MLP neurons of a small language model. Each row is named by its layer, matrix (up: input weights) and neuron, and shows model dimensions 32-159. Each number is 128 + 32 x the weight over its row's rms, rounded and kept within 0 to 255.
A block is one neuron, or neurons of one layer that tend to fire together. After each block is what it responds to, as a language model described it from the Wikipedia text at the highest values.

L11.up417 [117 164  90 158 103 158 125  82  92  69 170 149  88 169  67 158 163 202 103 170 117 155  93 168  56 147 101 163 171 142 181  95 129 126 154 123 102 157  99 135  91 112 172 146 140 113 136 111 179  89 120 159  92  95 109 148 172 169 120 127 101 186 113  82 137 144 159 157 138  99 118 115  91  84 119  86 149 128 130  54 157 156 159 137 134  60 121 164 125 121  64 140 132 128 143 155 146  71 161 139  91 137 111 135 136 124  91 150 161 192 129 166 145 152 218 200 119 142 104 104 132  58 114 129  91 140 118 138]
L11.up718 [113 128 141  98  75 109 161 114 148 113 130  61 113 149  70 184 144 110 130 138 135  74  97 118 124 146 129 124 123 100 148 106  96  85 136 140 153 198  93 117 116 121 159 138 150  97  74 112 119 173 189 144 233 177 117 116  84 138 150 139 152 147 174 138 127  76 152  74  94 167 106  91 121  85 168 151 106  98 107 112 123 159 162  98 165 121  84 137  46 153  72 125 114 155 148 142 144 118 184 164  59 167 139  98 178 135 114 113 119 166 107 183 159  98 150 161  61 108 118  95 103 119 163 108 113 147 102 140]
Description: Mid-name word fragments. Inner subword pieces in the middle of proper names, mostly foreign places and people in lists, e.g. Rath-f-riland, Frank-f-urt, Prz-em-ysław, O-'-Brien.

L8.up45 [138 131  98  82  71  81 106  82 169 118 105  87  82 161  93 148 166 131  88 129 116 133 107  74 120  94 120 179 111 116  87 106 143  74  84 141 102 135 124 135 123  98 123 133 105  94  99  90 138 118  84 156 127 137 120 162 166 131 102 173  53 118 102 127 121 135 157 147  95 180 174 150 111  94 166 130 128 121 168  56 122 130 174 114   0 115 109 156 198  95 110 110 129 117 135 116 132 186  96  98  88 105 135 158 104 155 221  93 155 189 134 157 147 100 132 127 109 121 161 163 160 156 136 122  63 135 155  94]
L8.up141 [169 132 142  95 148 116 128  84 133  84 123 161 101  91  99 178 159 141  56 138  97 141  98  36 157 112 116 133 138 103 108 133 133  90 116 105 173 166 122 155  61  95 117 107 131 129 148  52 141  97  71  72 164 140 178 102 125  89 114 138 157 167 109 101 170 140 107 135 112 152 117 199 135 153 106 125 220 140 168 108 174 124 165 108 140 157 168 111 118 102 131 123 191 115 119 155 143 150 130 116 123  98  93 106 103 147 136 120 255 159 161  71 136 117 114 101 111 124  93 132 150 170 105  74 143  90 133 141]
L8.up175 [107 139 127  83 131  90 106  99 196 120 141 108  67 132 122 140 145  93  85 117 127 146 106 109 124  69 109 107 166 109 102  93 158 119 101 164 136 160  87 122 145 127  93  82 100 154  85 134 115  89  30 135 111 125 140 162 138  95  74 143  55 139 148 130 123 115 123 165  53 161 130 116 119 109 126  87 107 133 164  97 124 113 164 128  74 112  73 145 106  74 102 105  61 136  92  94 102 178 129  95  91  77 151 120 111 150  45  76 133 115  77 166 121 106 123 120 107  99 142 127 170 145  87 169  69 171 130 102]
L8.up346 [124 126 122 113 129  75 133 145 175  95 125 175  57 137 148 170 192 145 143 150 107 136 155 206 129 123 169 148 128 145 112 119 138  97 160 127 155 144 110 140 159 120 115 121 132 151  74 145 117 128  78 158 120 142 112 151 146  98 120 147  57 130 163 126 160 123 130 173 120 187 135 112 120 122 143 106 134 144 157 102 140 137 162 160 135 119 122 149 144 117 100 111 141 171 123 126 133 150 172 108 168 117 132 140 104 151  59  97 194 155  78 157 132  89 136 150 121 104 161 127 149 162 140 202 128 186 134 117]
L8.up382 [201 147 122 106 133 131  94  97 140 159  92 142  90 125 101  90 136 130  98 143 108 116  70 123 108 102 133 162 129 124 118 148 135 129  71 104 104 107 179 123 204 117  93 146 117 129 162 207 166 111 108 166 137 116 144 168 137 113 124 199  99  96  96 102 114 124 135 179 118 157 152 119 107 137 178 113  77 101 115 106 114 172 139 106   0 125 154 138 186 112 110 116  60 119 161  99 144 110 133 125 110  97 164 142 113 147 221 107 101 131 125 142 140 119 134 153 153 132 140 112 141 136 163 147 134 121 143 123]
L8.up401 [170 154 138  74  84  78 103  51 155  78  71 123  70 121 118 136 175  92  83 148 149 157  99 127 127  93 137 148 124 156  80 146 129 107 107 169 192 151 140 148 143 110 171  87 125 190 143 128 100  82  63 114 163 117 123 126 162  84  88 143  99 148 117 140 178 129  98 147 143 198 147 153 155 116 174 114 122 137 155  80 152 143 185 135 109  96 171 122 152 109  87 128 101 182 131 117 133 157 136 111 139 101 108 130 133 139 142 129 174 154 165  38 159  65 148 129 106 110  92 175 153 175 132 143 137 133 139 164]
L8.up452 [102 150 111  55 123  94 131 131  97 147  90  92  42 112 112 122 131  83  97 129 137 171 115 121 139 118  75 136 145 141 147 121  95 114 111 124 141 131 129  94 149 132 138  93 133 194 121 127  92 167 103 101 152  86  78 119 151 108  89  76  90 139 128 136 128 155 108  95 120 179 122  98 158 108  97 111 124 116 128  74 118 131 179 109 118  65 131 102 113 114 105 129  53  78 119 158  93 123 151 149 116 104 109 124 114 120 164 104 220 133 140  66 133  80  75 123  89 148 102 132 105 139 113  53 126 128 106 124]
L8.up470 [141 134 122  89 111 106 121 127 111 125 138 102  89 137 157  74 155 163 113 139 112 149 119 236  85 142 102 121 114 170 155 155  97 101 113 127 162 113 159 135 197 130 118 122 134 150 150 183 122 155  96 164 132 110  89 166 102 109 144 153  84  97 104  84 148  88 105 154 142 152 143 124 174 123 170 118 101 111 105 171 173 187  83 177  83 123 178 142  94 132  73 111  74 162 133  99 147 118 149 128 157 126 159 146 153 140 195 132 178 127  60  89 120  63 104 157 158 159 134 109 149 101 156 189 154 135  98 139]
Description: Predictable mid-phrase continuations. Fires on tokens strongly predicted by the preceding text: prepositions inside set names and phrases, such as Department of, Center for, and over, and later pieces of known names, such as Prob-us, T-own-sville, Fortitud-o.

L11.up555 [117 141 127  74 168 196 163 113  99 123 107 161  50 111 118 134 124 157 153 139 176 122 153  90 111  86 129  69 116  76 119  76 125 115 173 108 128 116  87 108 151  90 145 124 146  86 112 129 162 143 106 195 107 128 132 114 202 144  66 184 139 128  77 124 164 126 211 176 114 164 164 109 111 119 210  71 115 126 147 149 119  77 163 157 143 128  93 118 106 120 154 138  97 139 148 106 136 103 113 139 117 105 123 108 127 122 180 146 127 125 143 105 109 124 142 139 133  89  85  97 148  91 142 154 120 146 178 134]
L11.up728 [ 71 151 171 160 151 147 110 127 153 130 110 169  92 153 145 133 118  79 154 137 107 183 136  94  89 132 122 120 143  89 131 108 111 114 192 106 129 122 100 136 145  88 182  92 107 116  76 137 135  49 102 143 112 128 193  81 155 158  68 171 145 146  97 164 141 172 204 135 126 108 161 103  90 126 160 127  84  86  86 130 110 102 129 189 148 177 158 151 145 146 138 129 106 130 137  83 142 153  89 152 115  46 104 111  86 152 199 132 123 173 138 104 146 124 134 172 160 138 103 120 130 125 102 118 103  92 154 103]
Description: Table header words. Column-header words at the start of Wikipedia stats tables and sections, mostly sports and election results, such as Date, Year, Seats, Years.

L8.up52 [116 150 103 107  91  74 105 136 108  38 109  98  77 154 101 159 127 142 117 111 158 180 137 118 161 140 101  61 153 125 109 125 142 140 118 146 120 129 119 162 105 122 108 149 125 143 128  99 110 117 110 117 138  75 141  68  85 135 139  99 102 153 146 140  91 150 103  98 152  78 136  36 111 119 123 108 103  93 132  81 116 121  92 139   3 157 145 134 122 141 125 108  68  40 103 122 101  43 105 108  85 126 127 134 107 143 172  96  74 147 111  41 145  66  99 105 136 132 117 142 138 125  93  82  89 137 119 132]
L8.up82 [127 135 125 126  96 141  76 118 161 110 173 195  78 114 115 129 132 105 161 127 142 133 119  91 100 103 133 141 120 143  82 120  92 102  90 195 134 116 108 124 169 128 117  86 115  94 126  93 101 103 103 121 144 119 109 141 167  74 117 190 107 127 129 142 102 107 143 178 123 127 128 184 118 100 122 100 124 133 157  84 113  76 117 132  49 100  97 123 129 103 127  75  54 121  84  99 127 238  86  92 104 114 128 109 130 182 136 132  23 167 162 114 114  74 149 124 103 137 126 147 151 179 121 169  50 118 125 109]
L8.up241 [170 148  87 138 131  98  82  94 160  91 168  93 124 162 100 150 147 143 116 102 152 125 105 106 116 162 117 105 163 152 126 127 110 132  92 186  92 109  91 156 111 110 129 132 111  87  37 116 121 133  81 120 146  80  99 110 145  88 126 109  96 104 147 129 157 138 163 157 110  73 139 130 102  88  68  96  94 106 117 107 155 135  98 148  64  98 120 131 118 141 103  84  83 194 125  98 108 103 119 117 105 130 171 125 125 130 140  84   0 160 127 109 122 146 110 174 118 184 178 108 121 130 107 186  81 156 133 111]
L8.up413 [143 142 142 150 183 140 119  99 114 106 113 118 178 153 166  97 150 145 102 129 182  80 121 155 162 129 104 124 104 128 181 161 156 162 170 131 158 122 132 143 118 133 143 146  72 117 118 148 130 127 152 121 151 154 175  73 212 145 129 106 107 138 110 139 145 158 144 123 142 158 131 240 189 128  70 115 129 114 146 166 126 152 121 140 216 146 139 104  68 154  78 160 139 143 191 127 173 101 139 139 242 181 108 125 119 104 107 116  73 127 125 164 121 195 144 117 118 135 140  83 154 101  82 106 110 140 125 177]
L8.up457 [178 155 137 118 183  84 116 191 132  61  98  77 140  99 114 172 127 144  80 106 129  98 122 139 169 160  64 110 183  74 212 119 130 125  82 135 104  91  92 126 121 127 125 144  97  82 104 156 100 176 126 107 146 117 123  65 164 141 133  89 133 129 149 146 100 150 134  48 157  62 127 112  99 135  59  77  96 111 125 155 106 131  60 116  93 128 118  90  49 152 150 136  73 122 144 152 133 112 122 152 167 167 118 132 122  96 192 127  60 128 111 112 102 196 131  97  95 173 112 112 130 153  87 114 130 123 120 144]
L8.up510 [123 132 120 123 131 108  92 134  93 136 128  91 183 131 122 130 122 128 103 123 121  99 101 137 131 157 138  88  53 141 103 118  49 160 148 141 113  63 146 136 114 139 135 114 133 162 137 161 136 183 157  89 129 118  84  93 130 121  87 129  83  93 104 140 114 141 107 122 211 172 137  87 131 101 130 110 115 133 132 115 150 172  91 141  96 119 169  92 121 140 144 133  33  92 158 132 127  64 127 127 156 169  87 178 139 139  75 133  36 129 139  62 113 108 153 143 148 157 109 141  92  96 107  86 190 107 117 149]
L8.up516 [106 119 147 141 122  94 149 223 126 170 161 115 167 188 127 107 132 150 195 134 124 121 201 155 131 150 166 105  87 122 144 140 149 139 141  97 102  92 135 132 158 143 132 139 144 155 111 168 136 185 179 138 130 102 108 112 167 143 112 148  70 100 121 160  70 146 129 116 186 176 141  60 120 101 164 106  91 105 138 123  79 166 103 155  71 150 140 108 160 175 149 144  24  26 156 129 137  73  93 136 142 172 124 192 159 136 133 118  63 146 123 113 123 167 171  96 123 142 152 142 124 103 121  99 128 142 135 139]
L8.up763 [165 126 114 143 168 143  96 212 125  79 190 166 112 142 136 153 129 136 152 148 141 131 151 162 120 160 145 139 133 139 215 133 158 149  98 122  86 120 127 177 152 148 111 211 141  76 154 180 123 139 133 148 122 138  78 136 123 154 125 180 158 105 130 113 125 183 123 148 157 123 152  79 112 123 113 108  95 112 114 132 105 171  97 149 124 156 144 126 145 182 117 120 127 108 168 139 160  74 128 154 219 129 181 133 137 169 195 138  45 132 113 154 104 117 160 123 151 141 140  90 127 148 224 176 142 149 122 119]
Description: Date space before day number. The space token just before a day number in dates, after "on", a month or "Born:" (on May 11, on 22 March). Weaker hits fall on mid-word pieces such as Tournam-ents, V-egas, water-res-istant.

L8.up138 [ 98 116 117 101  98 165  97 136 114  88 158 167  85 145 141  94 143 120 138 115 126 180  60 119 108 156 140 166 166  58 157  75 111 123 202  92 109 132 115 160  95 109 150 102 138 126 148 162 164 110 130 179  80 144 154 139 124 100  67 119 138 156 100 163 174  98 176 152 110 158 119 139 122  46 162 137  93 155 176 143 142 135 120 116  84 171 108 145 150 174 160  95 103 123 166  95 139 118 144 155 120 101 100 164 136 157 153 127 124 187 143 179 171 157 130 130  83  70  68 103 138 165 107 102 150 107 122 168]
L8.up251 [ 96 154  88 107 144 132 148 168 139 103  96 180 135 122 172 166  93 111 155 106 199 109  72 125 108 130 209 139 151 119 164  68 137 153 165 130 118 108  89 148 108  92 120  39 114 134 142 131 159 177 130 137 125 162 124  56 129 137 126 182 122 137  54 116 177 106 139  96  82 154  84 130 109  98 171 155 146  74 187 133 114 113 137  93 127 121 117 188 136 172 112 139  79 138 160 166  61 141 188 142  76 127 169 128 172 178 168 159 112 154 113 134 110  66 134  94 140  97 116  93 142 133 132 103 129 131 193 137]
L8.up297 [104 103 125  54  58 106 158 129 166 133 193 168 119 153 173 132 140 153 100 143 124 148 138 135  84 129 130 122 147  80 178  88  93 190 145 110  74 117  76 184 109  97 154 143 147  83 123 170 184  95 125 178 136 145 129 136 168  86  80 122 123 169 101 179 185 137 167 162  35 109  92  99  94  97 123 160 111  74  81 167  91 130 120 150 130 151 169 174 151 176 163 151 122 109 165 145 129 109 152 153 129 153 114 158 132 143 132 121 171 188 136 129  82 104 114 158 140 109  90 104  78 128 177 115  59  77 109 192]
L8.up359 [156  96 147 127 105 133  98 136 164  67 127 119  60 136  99 138 170 128 114 159 142 145 163 116  72  84 154 147 145  67 111 115 112 140 232 125 157 112  77 147  94 115 153 150 156  89 118 163 131 105 111 131 121 137 134  73 145 110  62 204 146 136 113 123 176 112 161 154  55  81 144  91 164 104 135 118 118  59 125 132 140 143 135 133 136 118  69 138 143 171 127 141 143 121  90  78 113 132 181 137 103 119  90 126 152 146 129 162 184 184 102 126 141 137 142 123 113 126  42 120  61  89 118 109 102 102 158 171]
L8.up553 [153 164 136  59 127 158 151 121 152 102 136 123 102 144 161 178 152 130 122  81 149  93 138 180 129 153 179 105 123 127  66 108  77 123 129 150  95 129 112 114 101 103 125 101 121 176 142 104 163  63  74 100 149 147 147 160 129 130 128 118 140 130 114 174 158 131 162 170 121 122 115  76 110 135 115 182 181  96 204 162 118 135 130 161 133  99 138 141 145 134  66 110 171 140 139 126 122 111 147 192  93 165  97 134 172 139 131 109 164 121  99 130 121 134 204 170  87  55 122 117  66 146 112 127 157 160 135 156]
L8.up598 [109 112  61 122 161  98  82 151 166 113 107  84  61 115  74 126 144 121 166 112 167 114 187 130 126 111 108 148 164 108 118  85  93 112 136 171 117 158 118 155  81 108 163 145 170 144 126 134 210 118 124 193 165 128 119  74 167 121  75  83 127 113 134 147 151 138 134 197 180 116 122 141  87 134  97 118 118 112 176 134 116 139 140 209 125  64  99 105 138 124 114 113 110 116  97 112 138  55 175 156 132 102 118 136 178 145 102 120 158 130 143 141 156  81 166 135  91 127 102 145 130  58 106 179 143  81 181 121]
L8.up627 [ 92 143 125 114 149 127 116 164 116 109 134  23  95 147 151 126  76 108  83 141 168 103  96 108 123 135 119 129  94  86 126  75 150 168 155  87 128 121  81 135  94 201 121 138 114 166  84 119  70 125 101 182 126 192  99 175 153 155 135  90 143 152 120 153 189 172 139 133 141 163 110 162 143 157 119  94 185 155  83 152 145  89 155 152 114 137  67 128 105 144  91 121 112 146 122 176 128 177 157 153  93 184 158 207 161 152 155  97  95 133 102 154 215 152 171 107 104 109  98 143 116 156  96 110 119  72 155  94]
L8.up755 [131 152 119  88 154 132 170  78 189  93 164 171  29  90 168 151 104 115 155 106 156  86 148 125 146  96 105 100 117  80 142  85 106 161 158 165  65 130  92 133  84  94 139 136 113 132 141 140 133 115 135 169 101 106  97 106 127  73 102 118 108 140 114 108 147 155 179 148 115 151 119  99 128  96 144 115 127  82 150 115 211 155 154 117 123 115 159 134 152 185 122 154 178 155 104 122 137  85 161 178  66 112 118 177 165 124 140 173 123 186 119 161 128 128 168 153  83  84 135  85 104  96 134 107  77  69 177 130]
Description: Table header separators. Pipe characters between column names in the header row of markdown tables, e.g. Year | Title |, Date | Time |; also line-initial pipes and list dashes.

L4.up231 [129 131 105 112 154 124 145 110 103 104 151  25 189 150 110 148 201 100 132 121 127 129 131 155 168 156  79 127 105 131 167 121  75  57 120 144 131 117  99 166 217  97 125 104 157 149 111  90 103 163 102  83 126 177 127 102  89 109 122 117 141 114 169 167 114 125 115 174 105 181 116 147 106 172 119 158 111 102  92  84 130 106 156 184 149 131  66 145 132 142 116 128 127 164 174 132 176 138 113 113  99 157 170 172 120 149 136  89  82 129 125 166  78 120 115 184  83 102 129 133 130 147  87 107 113 125 127  84]
L4.up289 [121  73 122  94 127  84 144 125 127  75 141  97 141 148 129 180 185 106  94 104 123  95 149 130 176  99 126  85  81 128 143 110 121  99 147 117 147 140  87 139 179  68 112 104 150  90  40  79  97 136 122 143 156 105  90 102 109  87  82 113 148  86 169 128 201 151 121 127 114 169  98 124 111 147 188 119 149 118 137  81 133 123 151 150 152 123  97 139 101 107 126 136 186 178 126 156 130  85 154 169  65 129 124 127 180 170 123 125  81 161  94 144  90 101 121 125 120 102 117  70 108 128 125 169  78  99 169  92]
L4.up456 [140 169 143 129 142  71 103  86 135 162 158  77 167 110  67 173 148 163  88 114 125  92 119 130 141 135  61  95 121  81 149 111 136 119 142 134 128 168  64 177 146  63 143 120 146 159 125 142  96 140 141 103 124 180 140 149  72  60 125  65  98  48 154 149 166 133 141 176 141 146 138  82 105 100 106 155 159 141 106  76 125  86 184 189 147 149  81 121 110 106  70 116 125 181 168 141 166 166 139 120  98 148 128 120 169 136 124 131 103 133  58 177 121  61 169 147 119  89 114 141 145  90 152 190 131 101  99  88]
L4.up648 [194 137  80 105 169  66 168  99 120 128 140  88 147 132  76 124 142  82 170 160 176 125 212 153 131  79  95 145 152 108 125 111 131 133 111 104 137 149 106 189 107  95 141  60 168 152 134  99 119 155 142 140 190 189 134  75 110 103 136 124 138  76 131 137 192 131  75 137 100 116  89 156  46 156 122 162 129 108 104 114 121 106 132 152 134  64  81 176 138 143 112 134 134 156 155 136 130 143  94  87  81 170  90 141 158 108 127 190 107 122 104 137 108 114 133 143 140 150 144  75  97 104 123 133  99 145 127  99]
Description: Abbreviation-ending periods. Periods that close short abbreviations or initials, such as "www.", "v." in case names, "c." dates and middle initials; also some mid-word pieces in names.

L4.up246 [147 152 117 142 136  99 148 114 128 154 212  95 118 105 109 121 154 131 108 174 164 126 108 161 150 124 172 116 106  49 177 108 108 112 255 189 110 131  65 166 183 138 116 131 113 119 108 119 114 139 137 166 142  97 187  95 126 188  67  99 159 125 139  54 163 124  93 155 126 128 131 104 107  83 114 111 174 107 132  98 109  94 114 172  97  79  64 135 113 121 148 175 130 150  70 135  99 159 127 104 141 125 126 155 164 135 170 168 134 128 119 108  87 129 103 175 104  91 147 122 143 166 131  88 110 121 181  82]
L4.up350 [104 131 117 119 108 115 143 125  84  99 135 131 125 119 155 122 147 117 131 137 142 152  87 119 104 138 129 170 103  57 154 121 102 119 148 123 131 128 129 180 163 115 190 176 158 147  73 108 114 118 134 132 136  49 164 138 123 153 135 134 119 194 110 127 164 130 100 144  81 155 107 128 132 106 100 119 138 109 167 179 131 146 106 142 104 161 130 147 103  51 157 166 132  69 101 102 152  84 120 171 123  41 119 108 116 137 141 143  89 209 147 162 107 133 153 151  77 103 135 109 120 180 117 176 165  88 140  70]
L4.up536 [141 100 129  72 143 146  94 102 150 139 114 106 139 123 169 117 176 116 135 132 114 158 117 162  95 110  90 150  79 138  51  94 125 142 137 135 152 171  70 161 159 162 102 151 123 120  94 160 176  82 171 157 172  37 114  94 126 167  76 110 122 163 103 103 125  85 102 130  82 131  69  94 130 136 100  99 126 101  92 138 170 175 169 112 102 148  65 125  98 209 108 190 115 124  89 139 123 147 210 203 109 148  96 171 120 211 138 211 121 174 131 152  91  80 126 133  82 127 108 152  81 167  90 139 122  85 138 142]
L4.up637 [164  94 155 103 115 106  97 124  96 129 146  80 100 111 145 151 143  86 134  71 168 140 141 116 111 115 170 124 132 109  55  99 138 148 155 167 115 120 141 157 151 162 119 175 124 114 115 149 172  53 142 157 152 156  93 104 139 123  92 104 137 194 103  85 143 169 121 150 113 181  84 151 124 120  75 117  94  40 151 155 136  98  90 130  95 108  87 102 105 148 138 153  96 164  74 107 125 192 166 127 103 154 111 130 175 137 146 136 156 161  58 181 122  87 115 142  83 166  92 133  72 187  95 147 150 135 167 174]
Description: Row-label cell separators. Pipe separator right after a table row label, especially Total votes, Turnout or Majority in election results tables; also closing == of section headings.

L4.up121 [153 114 123  73 177 145 120 168 125  62 144  58 110 132 110  89 114  65 151 177 176  99 138 147 144 122 131 163 130 134  75  78  83 156 152 164 203 142  94  83 154 187 109 103 103 113 151 168 131 122 136 157 141 138 129  57 169 123  97 116 139 178  59 147 139 121 121 156 111 184 114 148  71 109 119 157  98  82  89 170 111  96 171 150 149  89  97 118 132 243 126  82 137 117 121 109  96 139  90  78 128 111  99 144 130 178 167 109 130 127 123 188 129 135  97 163 127 101 172 144 123 146 128  84 169 135 165 158]
L4.up425 [136 124 168  77 162 115 138 135 110  98 154  94 130  91 103 187 157 140 113 109 174 114 142  96 147 100 105 129 159  95 135  99 126 104 223 141 186 121 109 157 205 166 140 118  99 134 141 153 107 130 127 134 146  70 117  89 162  91 113 107 156  95  85 138 172 152 137 170 115 177 122 142  32  93 109 195 125  69  77 117  78 139 140 160 186 127 147 109  78 138 119  95 104 121 102 143 101 148 113 117 134  94  82 150 120 165 190 117 131 104 103 176 102 122 148 186 141  62 145 102 145 120 143 111  83  92 176  96]
L4.up447 [134 116 119  87 129 143 112  82 123 109 114 130 135 145 103 118 117 133 159  69 165 105  90 172  86 142 125  92 157 153 157  80  96 150 134 184  70 147 103 176  70 127 147 114 181 103 105 108 177 125 198 159  82  99  88  96 135 110  90 114 117 212 114 130 154 126 121 156 169 156  98 120  85  75 126 155 112  55 185 150 170  99  86 176 149 108 156 151 166  92 155  99 155 142 147 138 169 106 105 129 108 178  96 193 122 154 154 104 185  99 147 221 138 110 131 133 132 112 138 111 158 116 123 124 144 143 115 112]
L4.up522 [166 171 138  90 102 148 111  99  43  64 177 165  98 102 122 185 120 107  75 176 125 164  64 160 101 104 174 132 111  95 187  87 100 120 183 114 162 132 139 149 144  93 118  91 183 150 128  86 166  62 162 150 121  98 159 174 127 123  94 131 155 178 145 144 131  91 144 119  92 194 133 155  85 139 150  83  95  87 167 127 153 137 147 162 128 140  80 125 103 118 182 117 107  69 178 110 103 151 108 180 110 105 124 161 114 147 203 104 159 129 107 169 101 183 151 149 111 140 125 100  92 184 143 117 151 142 104 115]
Description: Space before numbers. The bare space token after prepositions like from, around, late, in, just before a year or number, e.g. "from 1966", "around 1814", "total of 24".

L11.up729 [162 156  91 129  89 147 173  97 114 113 148 147  73 146  70 136 123 101  76 142 165 142 118 112  74 112 115 132 131  94 148 162 142 189 171 148  90 125 109 116 170 140 175 144 143  85 118 127 163  54 105 126 163  76 121 121 127 112 123 108 164 133 113 156 133 135 136  96 121 133  66 145  78 155 164  89 112 180 153 175 115 111 139 155 150  70 126 137  78 110  94 154 125 107 137 159 122 145 139  71 153 125  49 114 159 112 158 146  68 141 154 101  57 148 114 195 148  90 163  90 133 125 188 146 183 125 126  56]
L11.up743 [ 97  96 116 118 101  75 113 138 173 156 143  86 173 166 126 135 159 128 144 104 154  64 122 112 137 119  66 118 129 123 133  88  94 111 138 182 113 114  97  95 132 135 201 131  94 127 196  90 117  76 104 168 130 104 150  82 101 156 105 172 163  98  74 159 145 130 114 140 170 171 142 106 123  84  75 148  68 137 128  76  83 126 138 180 192 141  88 136 135 107 131  88 107 116 144 127 151 122 142  86 102  54 108  75 146 106 143 135  86 161 103 154 121 103 164 157 127 173 159  84 129 119 163 120 139 130 120 130]
Description: Space before date numbers. Bare space tokens before a number, chiefly between a month name and the day ("December 6", "November 23"), and after table pipes; weaker hits on mid-word name pieces such as Suz, iz, ion.